Part of a small language model's weights.
Size: MLP 1536 SwiGLU, 27.5M parameters.
Architecture: RMSNorm before each block, rotary positions, no biases in attention or MLP, untied embeddings.
MLP neurons of a small language model. Each row is named by its layer, matrix (gate and up: input weights) and neuron, and shows model dimensions 128-255. Each number is 500 + 25 x the weight over its row's rms, rounded and kept within 0 to 999. Numbers have three digits each. A neuron's up and down rows have the sign that makes its largest values positive.
A block is one neuron, or neurons of one layer that tend to fire together. Before each block is what it responds to, as a language model described it from the Wikipedia text at the highest values.

Description: Encyclopedic stub descriptions. Ordinary mid-sentence tokens in short descriptive Wikipedia stubs, mostly species articles (yellowish, It is found, species of tree), also places and buildings.
L4.gate660:519473491503491457494536476517487474495493501493529488550491530500490486537514514499520478509490519465542547496521472487485471489513495502481490524495456508494454528530475518514464508470491498535464494474544543531504507476488464533504463511487483526518469484494486452497567509554504477486471527517523486510517452524485462495527500510504496508446483506493512498473488496478473458477460
L4.up660:534474470499483512438471502477490475492494491476548476515481492523499454512500486512511497530494535485537506517514459502508529480552476488493528480476483461469518490512500470492514492486519548506505518488440474482512523531484500470501482485535522515508507518501466536529492480532512473540518501552522448506540487463480510540517523485455480518472536475510486509483504525462467492508520
L4.gate1130:531498531469424442526483522488476473483545471512512487539488502523521534486526510511468501520464525470525525488505477497527532482501520504527514489486452528521524528530481500508497469501490540487500551461477486516526464513522468491440462485478455528493466498497487479488524478467464468517486543539462516513489454527477474518569480511511477490485536449527534475472522511461455495512499
L4.up1130:448499495501498498552507460517482464499490470475508442474477502455510483507505510497465545483484488477515492482497533476474481463524506483488430516486482471508515513529483499448512486484436519510499465503524492496498486472442494497483493509512503491500485523474479489502519549510527444505466519525497530562503501491493497523483509480477447488437507518469506495534503510501502473499498
L4.gate1202:513466462506459508508482426515523532530518502533562448481481475480515528534509504476494526504470499492539544492544509480523476498499473498475454452492513493540498495560491451496506494506461509544472494483465502534483487484470506536479459492477523488546501563499469501539534515521526470520513530445494536505512486466472494488495461512492447484471494511522543462506521514505505504505502
L4.up1202:553519523511499488493491466478456491512462494556505448501494537514520536527487488526482496525517497485501504508556509464532532494490439513428474463507546469511465508545486487507502539476500468511481476525478486499482514510480484481515506515492491510504515516530487504529474493516554503497480500510468506478527532501452509565472492487513493511484505490494495478521498487504522471492522
L4.gate1212:491478530516470482513541522551465500469474515490518458547499542548501446524479512492502538475485547462472552486496547502487490502502468493518467524526486483471479511552530482537471561504488490517511474470459531448549501489510490512509523483472511511495510497485452489524537509529486507473488488493503516453548443488475479486509515496518498496516465529517487516486490518471498493478524
L4.up1212:468487478505536489484498460521519512521456520504519496488496509466540445490463483534494498486568476484501507460458468496451496477462483532517529516522499434496508474493500470529470494504482495509489474536472538516489497490534487460493517419455545536480525505481515471510539537497497478469480489555500491519501477526436515536524504524526445477486473474499479477465464486488466460494501

Description: Descriptive copulas and fragments. Verbs is/are/was right after a subject or "There" in physical descriptions (leaves are, There is), plus colour -ish, "at", and mid-word pieces like e-at, b-rick.
L5.gate207:555496493505481531482500476490468448503485483481430452498483471508512495480449526504501518540504492504502483519463457515516496509543534485489513509504484446484494490472502514463526494506484487464489533522445508508436487498488492487496461475508522521506495428517533519514518527476505502479480482452489500468492489512491497508473504504521475478489469496483525497511475473542481500509460
L5.up207:478512511499499542488507482534482468493484503513489454530506471531505518477482491497442545523482524482496481476502512515511487509507479467527502488515507485516459504515508490471522525503449493476479528485467548482497467466503482492521488518500536501462522504538526526513514508497498485490495455520530528501492505492536527491433499471475520487512497523545495515455495523506492480532449
L5.gate348:519511502495453532544527476559497479463490496526520511514488526487516530521498466476478546464478485502509495475553559451537513496478481482489494481513511514523472545515486463474513516483472508486505489518504487502526545571485470522497468506498494524552482531512493551481524503515487500457484496520493462509522512461476491503503502516513478465441498534507491471530480485517527495469494
L5.up348:510466464492501508473529512526464506490495511517567499504453508537490508514472506497495514458506512502509459495561485504543560481491510502495488501472509519508480500513455501483484441512498506482468540530520507490484496539506483478482460520527522494483496512525478515485473536557510512482506511493490489489511470509511473571506502508495506507518521477494453530481487485509458507477499
L5.gate499:469503526525503486469560488506541517533540468478568498488450501493516478496530459524445514476495500505516517506514494465492473490536418532542540485472518506522495492533462478472517531485496479523515506493534460488508495527504503516470446509495498532514515482469518542464478522555511462490484483512528486501482491480511489487549521459521481516467456501472528490476497475534515481528521
L5.up499:450544529488531472489512493489488510518525491481505452522475508497542493482510478503521509503495501462514508522519532510478536444537496541497521496485514529484494482516515497503496535523510552502483493543507450504530475473519523503511468465518491500479494508492479520480491503465508464507514490486458494499528467518531484521528504495520475510497481484473516538461481505535465440459519
L5.gate920:510514495532501522493551479555516480480541439496555472549441525509477484516527533487507495506507481508502507504533537458496488500526478460460491490469502483464510509490523474520532489527510503472509491522503482495518489493539474540472487517477458482515554474510501512475534501517502476486502515517429472525515531496532448500504473509476531476452459474480543480504533490549530516526471
L5.up920:533512481496515488479473477545491491502530473553511514513488517509500476516509498487497489500541515511481529484505486522499481493491500461469483517495513495502520469474458477518483491561517476491530486565466505497487534494498471507498484531495528487492490483546497548523508525500502487491512512519485488491488542487505456483469479507483449519521458521532478523487521496500534500510528
L5.gate1311:498497501533485431525489474547529463531479510517525485498494478487491483478441492511520527500493532498560491513524512501513481485510498539517484494519521468516532501500473464494472530491499494477538522471493511463493516478466466481498396488494512547483447473439514479505535484521487473511516500477466472454509481517479488530508548477522514467514465515474503481505503470501460493509496
L5.up1311:536507511521446468497477511472472491494479532490527471520472507485537491461507479501466526510490503489487475505505495529491454476491486485503553470519524510508522443461526523480503547499516494523440548488453517486491493518480516522471527502517457494489487514511591479511503495498487488516511537553471526494525512502473497504541481520479465490495510516483548531502472489535533481511449
L5.gate1380:463502496482508461455480540496506465503483473495521526529484525499470474485512454494483529491529528491505459457503475543515491518493486507477534521502496495533469486519442483490514505502481526495494487507484492519491508481506475527497447473477493538480480553478506550496561507486484489483490495500515463590496440520459542510503522518519492517477483461490487479461504521523427507506513
L5.up1380:511490501523452474506490498502501469508515513450546482490483464514461453517480491498500555461499534526500501502510511504484524506537490469497485527506561564510480496513481514451532459500527525497506498547481532493532474466498528501488451485514468491527470495520555548507481497531506459487499469503492528492525517542535496488505471486469472490465525549492501531424500465529471543507511
L5.gate1384:496492437520476508492538421525496483557532506505524497501477554477408473540468471466511499498485496446489468490514514478522495499483540488507505511501512503513497529489497489504489511455515475513474487467509499510474522510525541495471461466545470474488543499483487504484465524511501504544507464497497496515470495529506477491518494489494521481524507505464543479494495457515460531473494
L5.up1384:470511500489491491502525483471494530511510508476513469488517561520486504489482518451516530512502484487493529459523557552478503505524500485502522467507517510498498512502526546564459530478519511514467516511517489509482488499537515536474500491514483477490513487484461475476517509502491548490490459492477502458489473488512505454501521470513450548531488546473513475477501483483540492468537
L5.gate1444:544500532514475505497463499500508505503483479470508486544503516502497476504524469519485500505475520500570523455506533487477493509461538496513532533492492517483468556500539487517462491505510474528522514505496517506519502467503463522482472456582537494507486474466491525555532536538519483510484496529480506529541542452496486512481505486508500486482537494484454489498501476511501481511466
L5.up1444:546524480497465503501481487524475517545530468497508477511498497509445533511523510485518473464522499530497554503499458471483498480505544474531542516501483513511538473496514510467530532503511521504526526488512477514498520506506522499463463482519506464531503530568505524518463481552496523492510512475478485532491483494491481478505516482501503569540493485468532492545533495537494483504519

Description: Infobox field separators. Line-initial dashes that open key–value fields in infoboxes (Country:, Time zone:, • Water:), plus pipes between table-header column names.
L4.gate109:433499502568481541562523520441480531451480497526487509538539520477457508520502473517475511498548486523498444477477489540502513500458538479489508528519476472532530497487507499500478520515482475504479520474492498501496482523533498512478485478530486547508490488488470486512534514484502461519486481474454505477492482524468459467478484525543519460526481509514509492458468509527455534509464
L4.up109:518502510536511517519479555492502510468562535493519536505522479507513520478440524474538582466494473492494496511477500487503504530478569497494523454519486493497491512473534525513519469482482570535505492504485461505515493499468473512467511472489506469504520473506487493517502520519458494524521473485493492486510532520491512483503487521490494465511488523480467475440500500561489489553453
L4.gate733:499505484537482498493524518484495492517510542520496520472507476472509501498490507516476510505493468518513490492483486503561438514467528478513522513467511467513486549480514510548482532522507502481489486483502494486483485544481515479457506497504469474527524508470466529498491480536463493480463502442548509517522506498487512498495536528539513484467489508478484471504484448486432498483514
L4.up733:489467515491423492541523505484525538521485521493524489560538506524509524495500495478511501518464496486540480508548518507525507516482529491516506475472498474514487476502452467502478506500480525480498515471470509478513501481562510518519523505506507515505503476479516469512559522480497511488462487537512503516494500505509482463497510514492437495504498483489502493507538476536461489529509
L4.gate754:471524494584479503497489460511498528483527487475565446507477477465507505491532540517522508514542488516508539486501491500514522520501531498512462464511498444470506530517510536500506532511469526498478477486494508452530431494496483532509478474515509501508525505499484524530485488490447473503488503476446503491502464483514487490518488497512547527475495486518514548516502488509492493498513
L4.up754:482529519479489504516475492505496566423474504459477516528493533523552502439526458505475480548514500538504503487517526497480498512493555489487508481538504498471459487494493524522517509523477469527519505478453527454515463536473484491522489516583474489545494507501497494547526482527517487522476506497499502506487504430468507539492438515553451525502487524486475474530512478523480521548518
L4.gate879:523489523501484497536524489514495504498492506482461506502469467489523503461497541481536484509534471453505496511495469473490519532513487525478482486525512472512548528439499461477494478499500493484468511459511502494478478479472503512457466524540535523510517459486480484529497521516483469518509491512480498500533473470498469456528518517553506447460473512487494495498483484522487475514515
L4.up879:492500482513460466516492512469493534468473549492502510537509490494462498520490487489454541533502509534537493477484493532501479527476456462500509448467486497502513530477458515477481485454491485576479508505483533509484483514561548479511513497541484537530466505480482488475554481543511461459495475525501539477482487461534453521478495492484467507465495497489489511486503496492455485484476

Description: Numeric fields in infoboxes. Number fragments inside structured values in infoboxes, tables and dates, such as digits after a decimal point or colon (UTC+01:00, 6.0 sq mi), day numbers in birth dates; occasionally mid-name word pieces in tables.
L5.gate543:517483501526462495465529471511524497494508515547532471481480468480487495502530482507499518487509454505531499493540468539505541508502470485516442491492510443480514548498528531472527513515502514526476497490506565456513527511514475510515503505484498486514491498475490504513508512558527517515489542518462505516500477507515464516501484476501500506478508539460534488495495493511448509485538
L5.up543:496454517491452439494531469529520489488497512480522459474511491482469546490502488484508523458486492497483511470529461539430536498532486525560495494510489504501489534510579510464488482540501488494459508509508506495515536497510472499496502550496559539510516504461505519529476506502483535444496495488494470515484534487469502510474530487567493478504478547490525489479470501525492455515515
L5.gate838:504485504517472502486496501544515499464491461506556495518520530495485476555550481478497506499456476519508521531528518542496498514531524515486479482521524524500451479508489538487484551542494517492534511493495486522520468482492509503518458497513521509503460475479483501562531464495493488474456484481521514462492469498476465472499486431491517514494497513503545479494469485507483504505508
L5.up838:477524471483484487541515478504516503485511481483497475472476481492528528510474496485512499489516470512515468483457506506509478488504551501520503456530551499501507525523506519463456493496472496490508529468510509530546509520448522503469543496503494444474515519514489524545553499499474495493486499486483500492435514504496547523491469452502526475468531520542553464493501451513447488476478
L5.gate956:450507472488486504487489479515504497463449496498525478518518545499517529512517484496516539521445495420523506482529470493470498518521528481506483505526509498495487498475462524500528488499489487514511496468503499474488524455499553521509477529478532511470458457496505508544535518484506471494537484511518545536583516470477491505517447513497488528523524556526502487484550478505510463534516
L5.up956:498473513485481525450486487478497470494520548522518493483510478476462547523499495472493544507536517524551508510529520497500523522488505539517473528511511457499501472484471515487459504506465519527440483445492468506549496469472523504533479478503554522511492486505496527481498486472500483508526484530533536540512517456527514523534473527514520495512507484489499531529482456480513534563486
L5.gate1006:514481476513454511529503462501491486477540483523506452485478509532518496475481539532513512553499535518504495498546454472565543501520510474494483492467471492461499553532523524494469492547482523527492472523493523460517486490476498491516473498525502562532530513448488482538507473526490482504536500519453506463475489514496479533527462500508462497510517523533525484532507487491456522479524
L5.up1006:529459526514481493474445469476512473516473512480511498532514505500500523475484521464541529485478488499518507476522459491486480463514513469484474530518523476488517500562509447484466523487468501510467540518498507464497527541505443480535474484512527478517544516507481514559488461510484477518524498483454572505510507525521499547535499475506526491508539497487523494499518546509481463490484
L5.gate1075:478488504561515482475523496510502505495490466523474513503492517481467467520526492454526531533530514492509504496499502499492487557495503480471479502466496436523487529515523499503500475511492480497520466514489467474522527546509530531487508487484539479524503497534518486519513486500512506544478518488536530470508448518521518508490489468532501492525537472483508540486497526507510523500516
L5.up1075:503512507532466508468528511509526520514474529509482462464535502481490546519498514518502507526519489478525520484499531517507483523484500464502470501479488491518512476487521511522513525479552510504445476502510477466505507487486517465472490488441507529484503513471482529524476466509494521530515433497465555506498477482496448467492529432477549471486487537505488541447505487519494504478517
L5.gate1181:488496494536517501494518478509484480495510504497563493541440512504497484512501544475514499504530534513516502489532503454498531478482493495535454499475518512458479504507470523462496508488494473482479479518550553468516503516518483517501496548526500514489493502492473512492501512475504453474523511533492520513498426488504471474522487499506542559459522559487547522485540476523488454495508
L5.up1181:483467484519499468529494479505522500491539478472528460476474519502505526489482517526479488473501524473520528540564509495510496547519478517542492498484499483494487510503500521480506519521447497527485467528485481506497475499487487516495512506511504576503501505541500513502542436506473517476505522478495488483522518537472474504476484521495492458543489481502528525504517509549475516526463
L5.gate1211:470510499547523498487488443526544509554501535518550465464519526503511518485542486463496513539482485482538466506506505480535479546456526462490500523490498475504479471477506524510525527507486462459510474494535493490524480478524499525473465490517497513471494481488476509476489498520499521454503531477479544450508516476488463478510517518503513483472455457506473474518557477506504525484495
L5.up1211:517503523518492504532508482470500495513478473489486493501518513505498525470485522497542516549514518529507509508466518498522534516490550517470532500509491489473559502504550492530541541509527476568519552538473483529553484493486539483508497443505542514542495478534525516499517512490536515511529524484478503521479494516491549501527469479515504466514505523554521498513536485513499497510527
L5.gate1307:501465508518490493525489469509505504526495499494515504461496515468511507523500500492482532478493521523537509530537477505501508530471501472443458527524510489530476532499492519500494516521439499474463456542494506470498508526506492501497461483492528525524568513519482514480508512504518447473485485486525483468535469497476532525543517493475484499497493535538488512517521514484474503542505
L5.up1307:482486509483529495502480518490481466471487493494505503515513532490574475497534510465487544506458504515493523510527511477468544499511501496490458489525506484500555540508514519525505499516461508511515513535475513504521510496465520520515470507498538554482511485492474519503522443494475520482467486529513471479531542434465533518528488525488522497487486558536503502523556522461505465493530

Description: Infobox bullet dashes. Line-initial dash bullets starting infobox fields such as Running time, Post town, Summer (DST), plus mid-word pieces of proper names like Sa-ud-i, Nicar-ag-ua.
L3.gate679:504534505517493509523498480502508533470510533524491469521470485471479564511543501521511465504513501496532507484487546490492489527534481468510506529460526470500464519546478516476510519436501481491530515524521560497515499470450510525534509455481502503492504498479485505505470485552501493525454513518527502510458503494486462535512449507477530496508526563499519487479519473478504507469454
L3.up679:519487503520494506483487485472520504509501498493507524502491469520508508526535481436484529540499499501501502489526529517477560487468479481504477501500495469483476537511485493512471511524488530500472500499429512470478515519567495500482496480548485507526480509482435504465516483523550483482523485499494474507513495456511480484524483539498451496477500510514492502488509467485515444502495
L3.gate1496:442465471532455500502494455460520543495476503524528439468470510472504512469536525492430504522481473449493521456516478502508526514574512507480484511510472450497514506535491478494476516520437487515509485500478499498472502511473511499532488471530490562528499491502487500512529500504500490462502492459465491481495457507416500498502493503494498479489514511494503470493493466542473503509504
L3.up1496:550498509496467510542545527527546538501485509479495549497467518493517459474561488492493473502548471546531497528474463521471488519464456482481481485500485553484543538498496494541537507492459515473542441467520554461502487529522483498491511477480485469496492500522477497499507510495489516518458527479567512465526494484488483520489520532525498457492489527499533477516557458478516475532474

Description: Sports career transactions. Words for player moves in sports biographies, such as signed, contract, traded, released, named, plus team-name pieces and season years in stats tables.
L3.gate145:424508477495489508481505504523479489496429530500493575537529500506520522473499506528449512487513504475494481492502513509477527494509489474522482490512455501503511498496501495502518479480505477542526516492501506526465492527481509498494488489505519506526463479537511480464504499472476533492455491529506492502486545493546430542506468478515492491526502476509493504532514530479522486485470
L3.up145:497514510566528498456485505518523496499490509493483543500519509538502494467492505540512529499543519530538517488524513514508498500517524488458497511514497492484499507514503506496492502494535471486479471489567512499483490532531474507458502485493462508452523528535441460491483482499479485467495499544474513538480517526517529505505538483452518507502527501462517517504507492511523471510493
L3.gate1295:533528495547493494495530534512474511471454483515542562494497502527537485511500466474484451499509513507504474495496493512510496494520505474423513534497447491484541525509529532484480504478480514479518537522465517506468498572532495478505531493468489475496532470499516512476491498480468529538440525456505486482502495508495511467462483511470486490492538549494508476503487474469477469523488
L3.up1295:465439508526543539473503485507503458512480496495504536540499536550496485470522529498494518514510532512514540535516510492500495480474532458511479467471501511503544479489442482509461471507507505526499486477520518474572493518503489502511478501518506475475533512538493477505530520496450530481509499482535477497509495486538487495473479518512506527514487479469491520488547549491504453534494

Description: Size and degree adjectives. Descriptive adjectives of size, extent or degree, often after a/the, such as broad, wide, large, thick, full, strong; also scattered word-piece endings.
L3.gate1045:511458506519498476505508500541524482506550452518485505534502489540530480519509508509491557503500526554574476466504502485464496479509477523488489523509511499527520505502486474504498512519510534487431504465516525470494477511542483473474493515490494526478469506513506530520538505531503466510484505494491505465540518504493438532568478499480535491483498506481512501517503476544466499539494
L3.up1045:486502486498507548502484499516495470479509533494481455504523472538531532483491490525477536522497528502515490473482435513474495498522531510490497456478505474535543540516431458501521497509497530505482532529464486509500440519468546487536481504495484536547475502517534516455492499536543498447457505498510496533443526466471534465510506471479498425513497538520516547495470513527468459514497
L3.gate1243:508520453514496521546523463498508474513509483495522502513492473502544483517512480497519511475488467504501514532494472476506535474495471508539527512514449513525502540499473478485535499461522499495468504461508510503473478493534466487494496506496497502527490453478511474511494532538526469536492436547495485495470542499520520525517533501524483496468553526515522528487571511540477536497468
L3.up1243:506497493493483519534474440479501516515550528509481463512513480532544500469518493481473511479552515518499491526461456507500496482497461486548496513512454514528467470484527463537498469478526500499502517475522532560488487486528507498477503497517466474519499497502493501519494527554550472486522461536447522538474479520499531479529520556482502499488487518549497449493502534496510547506470

Description: Sports-career prepositions. Prepositions and separators just before a team, opponent or season in athlete biographies and career tables, e.g. signed with, win against, played for, 2007–08 |.
L5.gate397:536526481503498481442471461492490507514468507506484479497535528505484483471500450491498467534506488467487480533462490515492489477474535504485498466516519508470498502445517504512490506498491505516501497514468514503496481496513487471501496465519499506482479486483519489500457500465489494531511489475492510497479490479481461486494486484518483523527506489540457508501497501494511529496491
L5.up397:499498460522512484505472538519526519520494507514488488490468469474500479495495497495518494515479465535513499488450532469520500523495514520552483501487478495511486529494499471543511500510528460542488493532509516482509465538497525483522508474467517484510520478462477462502474453547504497492527528518503512484493500520532521476493508498515544436470464493516563501536544480524502528509538
L5.gate508:537517472533507531470467525479480464534499499505520523473559490501494447535518460499487522512471534496499479497512511511492489506497488470531508497518497546532543482493499522518475497457540517485523550550521506508517500492523502483499507522456447492502503511477502456496479480490514468519527513483504492493440505480502513499499480471459525520525474486501522493491492491502490500539505
L5.up508:515521549490511519451518537463493491515524455534540553467513565519563481528458469516506461473520502477497474523524507516474530521537526464518506492507484490474525452453475509518464546469524553519493495527469457516493538494523504515499498543526533485505500474495462467465491456477486480490496487478514513470503462483522490554513497509527500513511515494532513505547525520490500500496471
L5.gate909:492483489500510505461465461469465486519520473526512523508518519477480479489522518519494520540526484468514485510511492491520502481502486530503499510541480494486481490526507524495491489488503441485536489501505519503538494519501479525489491483494474490515474488474505520462482583487497515550479529481498493485539539497493504471511498520497502470508508515492522501524510520500504559494523
L5.up909:518482449537500490486488547487489435484467543482519568479538501496503488490453440464532507518529467485472488512501511495492526556519524495512520502487482504470470484494531522491520497503497485459507500524506538521496549504477506480516510494515445470498538502504528479464549465488516533501443488542507520472504504537478477531504515489484529512539536473542506483509522456520497488472471
L5.gate933:485510500526486531488493487498478485442468490487481553484528539508501472461497479436434487502531503499506483512457481495479454521454502500504495509520472487500500498479508486486473480469506515525506475531506485523514511499509489516535485500466502525511486492486499442497512484496468525502506534489490493470483474502510473541493494515504492488524452519463498509490542517528470501499500
L5.up933:518529524479489517512479486551530481524492523507549512517481489499490546515475535525493461500456514480543493513483541506452481500457527481516510518502504502504523506543524484569529480542508530507509434540510495511558491548464487516508445535459485473441524491498545507486533509494483499485515523523477478501468486456481474485471478498542543491485476479486454496516512479479507475472522
L5.gate1121:518537500514523488491490461523497489464456504541520493474538541446450516474510484509489532508485530445446473558475484518460505510503471464487515471469513502536507505496501510506492513509522498434497495513508500518485496500525509493502533492515469464546482503524495513497476513501518502506483496529551534459501476458485485512492495470480559486482494492476543506492512507501496522516490
L5.up1121:498480504530493454485472484512473479496504512497491591524482470479522446503455473529523485534497510457509512524481520525463500483536519500516495473482491492500502474509518483491515522486490533497535527489479529445555513472510482488525494476501492482479521507562460470492495453502530505539514520542541526456502485499491465484485504500515522499489534471462469495518489487479540512494498
L5.gate1276:530468513514482516475517472509481493532477487488521496486510521528513474530545501498499498492465493522510477504484532453492502488476517472558490509532559472467477554514513539475504515507489476462477484504491519503543516552461471509482506499526521480507512512526452483533520510478507456497491537499498485489480496497495440480450521507538505497533491506475498481510488509467489486491497
L5.up1276:505506485487539424495467494459511496501513494538476539477539502483505532542477484483499511546488497491535508500571482487478525492528531496465535473511448500415470465541476494497497510521516485529498497530460487530491514487524496497471476509535551544524484489487522498512498492483509458499529502525529502508509524481466484470506495487511515479505532457543471491506494518487472498574472
L5.gate1352:531480520531525502493522474488444466532451484529526460480498501456498480543494507537477522477521513521539526488530511493483565502478480474471547479496504509524471480490519476486485493506534531505549544516518487463494521483487487493505482548487505476554492484487456508469554546485511479554501493462516490481519441462507495470550476463511480514499475543493536528519497481494479503470499
L5.up1352:575493531518481502514477544507486492530494465503514528484481508524563495510545515487514526481522469523546495489485512520470501478465505472491516527534539477480460507509477489478539513471535550450512533511488538478472518480480453486489489503496516468488530506490505440511485519437530514544530515499505554491502517473518525510503485474499519511496504477528493484514486504493513474502533
L5.gate1432:470506515503481497524490499506471536481446501514495498476560519493509512546503534507478472493536472475523493493495490507473539537507476485520503500539536510466512503490491493449499480491503451460541500511500535467504533501480484485535524540482517505496499507523533473520475528459518489510511534495521471488529498508496484536493501467510494495534487495474480505523517498467496502475483
L5.up1432:478478499486512537475460472484491504444479474520485512479519512495533520499493522449477468467525523498524529516527462513465471529498499463489485490480436471518533519521487465481487476519518505489532503535488510519481517497540487453523452503493491521461544510504508491545514518496522507468537488506521508531515477479447513468450497471503470497489543514544506517516480482480519524461549

Description: Year-range end digits. Final digits of years and season ranges, such as 2004–05 and 2017–18, mostly in football careers, plus by or with before publishers and clubs.
L4.gate420:514499486506486542504521511535494535541481502479523548519523500475516484476485524509485497520555488521491501461493515495472489500496545495485513497472515503498475510486455502502565485528533498516526474493522487503513508501494478542487495497527518502567532510491478477518497509487519535494490476478540511490512516501492509491535534503503481459497467471507522483533478521486537521548521
L4.up420:511502551518503514516480519490494507472523447485481515478482469505506511497485523506485497505524518486484538553474544505533456502515528454492452534498470489492526489535499488501489499534527487487498501525490493466492510548487471484493476512490484480499516532586445486428561506499456507500522479459447527530512482541515474501498459480465553521510483532463490529509496441471478464536501
L4.gate930:481487475485530485516489495504527494503434463508504558491547541523466487486520487533496495484498538521443481488431510506535515504478532496508519477468517549468514482443506519496500498469483492502495465466478502523477497517471477492518526493523560480518522502496506476465468454512502533549535507483468508464473508454523476520522481504539511500538494521508507521584541501503513498574489
L4.up930:482476514515497512479496511525461455502523526473484529483520499469507525519468485497533454483510453537553491512482477516520537513522511526510506531523536506518493508471511528501447436480519498518537493483502522486491547496548512501494540499483508493488471440553506508457488486497483465513495480489481532509489528530517525483512500493517579506515499494525491517470491549488477532537454
L4.gate966:520468516495504494550529522518505520478466453460482557475561475494460511491476523518499512515474481497464504514484458484517500507478576499521514477477528487492511515515497479551489515479502473522522497511481525490531509490509497495476510473472524512490484507494484422486516491473500523496518493461512545519474492499509543466508502495512512488516509492461537523509468486493467527479527
L4.up966:500512514522484483468484501518495441509476502496527508469532518495471500462476517469481497495517512518477517502471508493521492528548528503466494452483486481451561500468501502502484477476504496528528492487469475539451503505461511516471492496516510488518530536508492488453489483483487513526543464501494515474511484498567502482504473499505523536500455539487479522497505512517477523471446
L4.gate1315:527481505465500516499510511480437432464463451512475508515509461514520450434519496549503513497497527453488528494459512486554477530502523507464525502471509472459504506418472486461495478515525499520478473496464518502499472508466485543523524490484531469510494498481501464510525491450491505516516519460504510511544516503502519519485528518500525508540473481494517515518471495537512513479519
L4.up1315:468527534515505478500480533529482486507564460480502489483513501483503482494502507467517533542520507533472523464470512512470488469505547478494491523490521508466523456462485578501517489522517526553497500522492459541494497492546484542542483504512500524491488455513481501480486470489491495510494549494465492505462507502495485513500490492512493489506491504510484519532527528498483547519486